Weights of a small GPT-style language model, trained from scratch on English Wikipedia.
Size: 26 layers, 9 heads of 32, vocabulary 8192, 17.5M parameters.
Architecture: RMSNorm before each block, rotary positions, no biases in attention or MLP, untied embeddings.
Training: a variant of Muon for these matrices, 903M tokens, 6887 steps.
MLP neurons of a small language model. Each row is named by its layer, matrix (gate and up: input weights; down: output weights) and neuron, and shows model dimensions 16-111. Each number is 128 + 24 x the weight over its row's rms, rounded and kept within 0 to 255. A neuron's up and down rows have the sign that makes its largest values positive.
After each neuron's rows, "fires before" lists the tokens most often just after its 100 highest values on Wikipedia text that the model never trained on.

L23.gate260 [133 135  64 124 127 124 135 108 114 145 111 102 119 120 139 128 112 160  85 148 134 160 115  99 128 155 126 131 138 114  67 119 147 130 129 116 131 170 120  86 134  89 130 113 111 110 132 137 153 129 142 141 102 117  95 109 127 107 170 157 130 151 134  91 132 140 120 132 138 114 134 157 144 150 119 104  88 125 157  93 116 125 135 122 121 146 155 128  94 127 115 148  85 157 110 137]
L23.up260 [ 97 134 120 112  79  93 165 108 114 103 114 123 164 141 128 147 159  90 133  95 134  97 131 135 114 130 108 185 158 151 110 130 145 149 102  85 151 155 124 140 116 123  55 117 143 115 145 117 155 111 120 136 174 140 145 127 142 131  84 120 156 146 155 170 125 114 119 143 126 136 132 128 119  89 141 135 165 102 132 143 118  94 121 115 134 152 120 140 136 131 177 107  91 131 155 103]
L23.down260 [123 138  99  94 137 145 131  97 142 137 106 166 117 155 107 134 109 122 147 139  89 120 112 148 108 124 120 137  98 125 107 177  89 157 106 121 116 166 175 129 115 147 115  98 139 131 107 140 130 154  97 120 109 131 162 117 163 122 112 164 139 203  92 155 123 130 112 127 111 152 118 148 181 127 154 134 141 137 124 138 134 148 133 142  55 143  99 116 132  79 115 118 151 151 148  88]
fires before: "\n"

L12.gate156 [105 115 107 118 102 153 101 151 119 157  65 158 149 103 122 140 146 150 115 137 175 141 119 163 124 120 134 124 128 152  64 106 144 129 106 108 120 190  97  81 132 134 120 143 118 156 124 116 118 169 123 170 103  98  63 123 139 140 148 127 112 122 104 135 136 104 130 139 113 172 118 134  96 156  94 158 134 104 154 124  84  95  93 158 129 165  85 124 146  97 101 114 110 131 116 100]
L12.up156 [105 127 117  98  94 135  91 137 175 151 122 116 126  96  93 137 112 145 122 131 123 109 128 126 145 152 124 164 182 151 116 148 102 161 101 125 149 132 117 117 116 130 133 160 130 125 139 134 141 125  90 102 143 105 124 157 139 174 135 150 118 128 126 149  97 109 128  94 117  81 106 135  79 113 114 151 160 165 154 133  99  85 115 164 123 147 144 134 122 118 136 152  97 154 141  92]
L12.down156 [115  88 126 130 154  87 137 153 111 101 129 158 113 125 120 139 130 118 121 104 145 117 139 128 121 104 155 123  89  92  80  83 141  54 120 137 145  95 110 154 166 123 109 151 144 153 117  87  76  98 128 200 167 154 127 126  91 107 131  98 113 142 112 136 115 135 114 139 169 139 135 109 149 128 136 144 117 144 122 104 128 111 156 105 132 141 167 141 122 127 150 101 104 131 136 167]
fires before: "\n"

L10.gate520 [151 129 124 130 146 105  98 106 121 157  26 100 150 119 108 140 123 127 129 151 171 120 135 144 108 104 139 165 154 102  91 102 169 122  77 124 114 136  96 100 132 160  97  94 149 108 116 113 136  94 103 128  93 109 131 111 139  98 138 175 159 124 199 115 129 128 128 137 122 126 144 121 138  99  84  94 129 133 161 151 128 116 105 130 166 131 121 122 127 117 147 113  91 138 119 115]
L10.up520 [148 139 104 136 102 123  92 129 162 132 155 145 139 125 105 113 134 167 103 115 135 112 155 156 120 128 127 156 134 135 127 126 163 115 110 121 104 109 135  68 141 110  99 131 143 103 170  95 135 110 129 144 135  95 107 137  96 137 119 137 102  98 162 104 110 120 116 132 126 157 124 119 131 138 128  91 135 100 193 141  90 115  78 126 112 141 108 141 145 121 152  77 107 175 166 178]
L10.down520 [134 123 110 150 132 107 128 141 144 147 114 130 147 106 123 122 123 160 118 160 140 126 132 161 134 148 107 149 135 116  77 124 147  83 137 115 145 130 145  92 131  84  97 128 130 103 173 116 125 119 132 163 132  63 115 183  95 150 141 128 102 125 139 116 132 138 129 125 130 128 127 105 118  98 111 126 108 119 176 150  95 117  84 145 145 139 100 146 152 118 128  91  81 162 123 151]
fires before: "\n"

L20.gate390 [106 125 155 112 162 170 164 117 121 162 109 128 174 117 119 154 105 124 113  98 176 132 116 123 123 107 133 140 103 125 139  75 157 102 137 142 173 153 123 111 131 109 148  91 167  90 127 146 166 162 113 127 149 193 116 154 133 127 118 142 115 139 150 148  98 140  75 136 111 105 135 101 146 114 135 141  83 142 145 102 153 129 163  72 102 158  93 114 144 117 138 134 156 108 131 127]
L20.up390 [130 131 151 162 123 145 114 109 109 116 134 123 132 129  97 136  90 113 156 168 145 134 148 149 117 156 132 134 177 119 112  70 158 112 181  83 138 136 170 129 168 106 108 115 178 115 124 118 133 143 102 137 153 133 174 136 144 152 148 161 103 140 145 138 178 148  96 135 168 143 147 108  73 127 122 166 133 115 124 107 136 129 131 146 118 121  85 135 128 135 137 100  93 133 143 136]
L20.down390 [ 89 121  79  95 105 124 147 140 137 122  87 134 136 137 161 118 114 130  99 122 161 111  94 120 150 160 152 160  85 129 139  92  96 140 159 136 151 114 135  94 104 142  95 112 164  72 120 136 107 119  99 149 124  96 138 134 180 148 119 143 159 135  98 123 141 100 113 161 121 159  84 121 115 128 126 135 133 143 124 131 127 103 101 143  65 127 153  96 116 133 155 109 138 139 177 127]
fires before: " to", " until", "lit", "–", " –"

L13.gate375 [120 121 154 137 143 120 115 117 174 140 150 144 113 154 117  98 112 115 111 156  97 151 109 138 165 146 152 126 167 140 167 190 119  84 110  78 117 107 179 118 134 175 139 108 157 135 170 111 139 122 128 156 108 158 125 149 135 114 151 130 136 108 140 136 160 164 126 137 120 132 117 173 109 116 134 105 102 134 118  90 154 160 155  90 150  80 155 140 141 155 133 116 137 146 150 122]
L13.up375 [146 114  97 104 147 184 156 136 122 135 105 103 104 117 134 169 100 132 126 150 110 109 126 139 135 137 119 117 133 149  88 164 133 127 117 152 112 124 163 187  94  89 149  94 132 150 138 117 183  88 147 120 120 152 126 114 113  99 136 113 112  87 136 165 142 142 133 124 146 155 142  90  93 112 107 109  98 133 167 100 133 131 107  87 130 160 138 101 122 135 140 171 148 128 158  94]
L13.down375 [147 145 118 101 158 172 147 143 129  94 138 140 133 129 126 131  99 130 143 131  93 125  96  61 135 149 100 121  99 138 119 151 111 104 106 147  91  70 189 154 161 122 148 128 173 125 102 128 126  77 126 141 123 171 120 171 142 120 155 132 148 111 121 165 155 138 157 118 181 160 131 106 138 139 111 168 116 100 191 106 146 157 130 110 131 141 141 141 162 108 121 121 120 117 118 125]
fires before: "9", "4", "5", "0", "8"

L15.gate183 [137 139 108 146 112 189 116 130 173 131 147 104 137 142 123 138 118 110  96  96 176  83 113 162 123 135  91 135 118 145 155 177 115 126 147 147 112 125 152 121 164 129 123  96 127 159 153 131 138  90 123 131  51 171 124 155  90 110 125 106 139 118 117 145 130 165 149 137 142 146 116  95 110 123 125  86  88 105 174 147  95 167 147  76 160 111 139 122 150 107 111 138 133 122 130 139]
L15.up183 [132 125  99 107 133 151 103 111 154 136 118 155 104 158 117 163 118 131 131 126 104  81 133 116 157 131 119 133  96  96 106 148 116 164 137 126 178 119 138 151 104 115 136 120 128 152 153 161 126 132 126 136  98 130 108  88  76  89 119 113 110 155 150 118 131 119 142 106 120 138 127 164 109 138 116 131  93 108 171 101 150 135 132 111 185  88  81 159  89 131 112  67 141 133 145  83]
L15.down183 [ 97 122  97 120 163 137 122 157 168 124 125 168 125 148 139  94 120 122 130 142 104 154 109 155 118 153 132 100 137 141 135 158 118 136 174 129 125 145 168 141 141 174 109 116 139 129 159 176 119 138 156 131 125 121 160 112  94  87 116 178 170 119  82 140 124 146 129  99  94 163 155 140 140 128 129 145 116 123 145 139 141 145  99  69 122 114 124 174 152 103 108 127 133 151 114  84]
fires before: "9", "4", "8", "0"

L23.gate277 [127  99 139 128 107 163 174 135 122 139 119 124 135  95 132 103 135 195 138 116 104 129 154 107 123 129 149 130 155 101 112  74 141 106 144 148  82 142 158 116 105  95 112 132 165 101 116 109 150 130 101 109 102  88 103 156 130 103 151 155 100 124 159 146 146 134 158 139 122 148 156 118 107 127 157 127 132 136 107 140 115 150  74 136 119 139  78 156 167  87 116 111  76 147 105 137]
L23.up277 [127 108 129 156 121  83 122 130  87 113 133 128 169 148 103 127 119 116  96 103 107 160 140  81 120 141 114  93 129  90 109 133 157  98  92 115 156 177 140 107 157 126 122 121 139  99 131 128 174 124 122 163 119  94  91 110 111 147 181 132 133 148 141 127 159 118 141 107 157 146 130 106 135  61 123 127 104  91 131 121 103 120 119 133 157 163 146 180 139 145 154 127 113 146 178 108]
L23.down277 [ 98 124 129 159 116 140 118 129 124 129 111 102 116 155 144 111 137 160 126  97 122 105 115 120 134 126 146 107 104 171 179 127 126 171 129 127 104 174 143 148  68 161 135 110 146 149 115 140 137 144 161  47 123 128 157 124 160 141 110 161  98 129 157 134 150 118 161 144 120 108 147 201 152 108 128 123 104 121 100 138 124 147 152 146  94 108 131 105 136 121 126 158 139 133 126 127]
fires before: "\n"

L23.gate553 [127 156 146 120 140 177  99 115 127 119 185 133 162 123 116 138 130 123 155 134 124 139 140 144 155 132 137  94  95 115 143 125 163  94 157 143  83 100 172 164 112 135 160 183 166 148 148 114 141 124 148 136 143 119 100 166  98 140 141 124 133 142 122 170 109 104 145 108 175 128 156 134 135 143 144 129 116 126 108 155 114 132 172 159 111 118 134 145 133 144 115 119 199 116 149 134]
L23.up553 [130  98 127 129 184 133  90 134 153 105 138 127 132 166 118 113 155 117 117 119 131 134 147 165 125 129 156 117 106 126 129 134  98 116 162 174  84 135 134 113 158 126 125 116 138  98 107 111  85 152 112 159 123 115 162 148 147 129 128 159 158 100 127 109 164 131  91 135 140 100 136 128 120 109  87 154 130 166 121 119 111 117 122 146 134 129 122 140 128  76  92 104  98 148 124 141]
L23.down553 [ 93 132 111 124  69 117 149  92 131 123 104 136 116 127 111 126 129 127 144 152 159 148 124 137 119 112 164 152 148 116 101 172 114 143 159 146 122 139  85 159 131  50 112 124 111  96 148 130 170 153 140 121 154 100 138 104 151  96 156 166 124 157 127 149 109 106 102 157 107 169 115 104 107 115 143 128 138 143  96 128 156  86 108 135  84 156 126 102 129 163 117 136 149 125 178  84]
fires before: "-", "–", "t"

L20.gate290 [ 88 126 105 115 150  99 123  62 104 119  90 132 151 140 135 124 101  97  87 139 120 131 175 101 100 122 112 154 143 148 112 163 153 121 152 115 107 148 150  84 137 114 110 171 116 109 120 140 121 135 160 163 111  89 114 129 115 126 123 145 116 102 103  38  86 103  94 103 165 146 112 136  90 108  83 145 137 129  91 119 113 136 121 131 161 136 130 155  89 135 164 136 118 152 103 146]
L20.up290 [119  90  82 123 123 132 110 117 142 120 173  62 136 128 138  93 149  76  94 149 110 115 165  85 102  92 132 170 190 119 152 126 132 154 108 118 154 132 151 131 102 123 129 152 132 134 152 124 133 112 130  85 121 160 127 160 112 145  96 166 120 107 140 129 143 127 116 160 134 129 142 108 126 117  89 106 123 107 145 135 115 145 124 124 162 107 124 155 134 147 128 130  76 132 155 107]
L20.down290 [131 155 129 132 139 122 113 138 122 110 178 205 155  95 118 137 127 144 167 176 105  89 104 136 145 124 174 132  89 168 133  94 148 127 154 110 124 105 132 162  90 130 160 148 126 131  89 108 159 126 128 109 158 125 122 138 162  92 102 134 119 142 133 146  87 155 140 140 103 112 142 140 146 133 140 162 131 138 108 149 130 153 155 107 139 123 117 137 163 130 138  87 131 128 175 125]
fires before: " |", "\n", ":", " ski", " classification"

L11.gate406 [163 130 112 137 125  85 122 122 118 134 112 123 197 106 124 109 103 174  81 131 108 122 121 101 121 129 150 141 128 101 113 100 140 131 140 137 153 139 119 123 112  62 136 111 100 113 185 172 172 106 160 136 121  64 125 151 133 106 122 138 172 128 102  96 132 115 146 142  99 130 103 113  97 156 110 126 179 121  87 157 114  68 111 150 137 104 158 155 149 126 149 145 102 178 117 167]
L11.up406 [136 162 120 142 114 137  94 169 163 112  91 169 172 150 142 183 114 137 112 119 146  92 103 124 101 137 143 130 165 127 148  92 136 112 115 115 147 146 106 164 171 111  95 164  88 203 115  76 141 142 164 149 112 131 121 135 129 144 138 126 102 130 129 133 123 126 146 150 129 117  96 116 110 146 100 101 145 113 130 149 113 114 151 127 159 141 110 131 127 114 148 135 133  80 120 144]
L11.down406 [147 117 175  85 125 159 167 137 166 156  79 124 125 146 117 115 129 129 163 108 158 124 132 114 151 105 123 161 170 146  89 104 176 121  90  76 114 107 176 151 110 148 129 131 128 111 152  93  81 116 105  92 118 143 108 120 146 139 124 139 132 100 109 118 137 170  98 156 144  78  89 124 134 126 144 160 105 145 136 141 122 120 140 109 148 169 118 135  72 102 124 117 116 130 159 135]
fires before: "\n"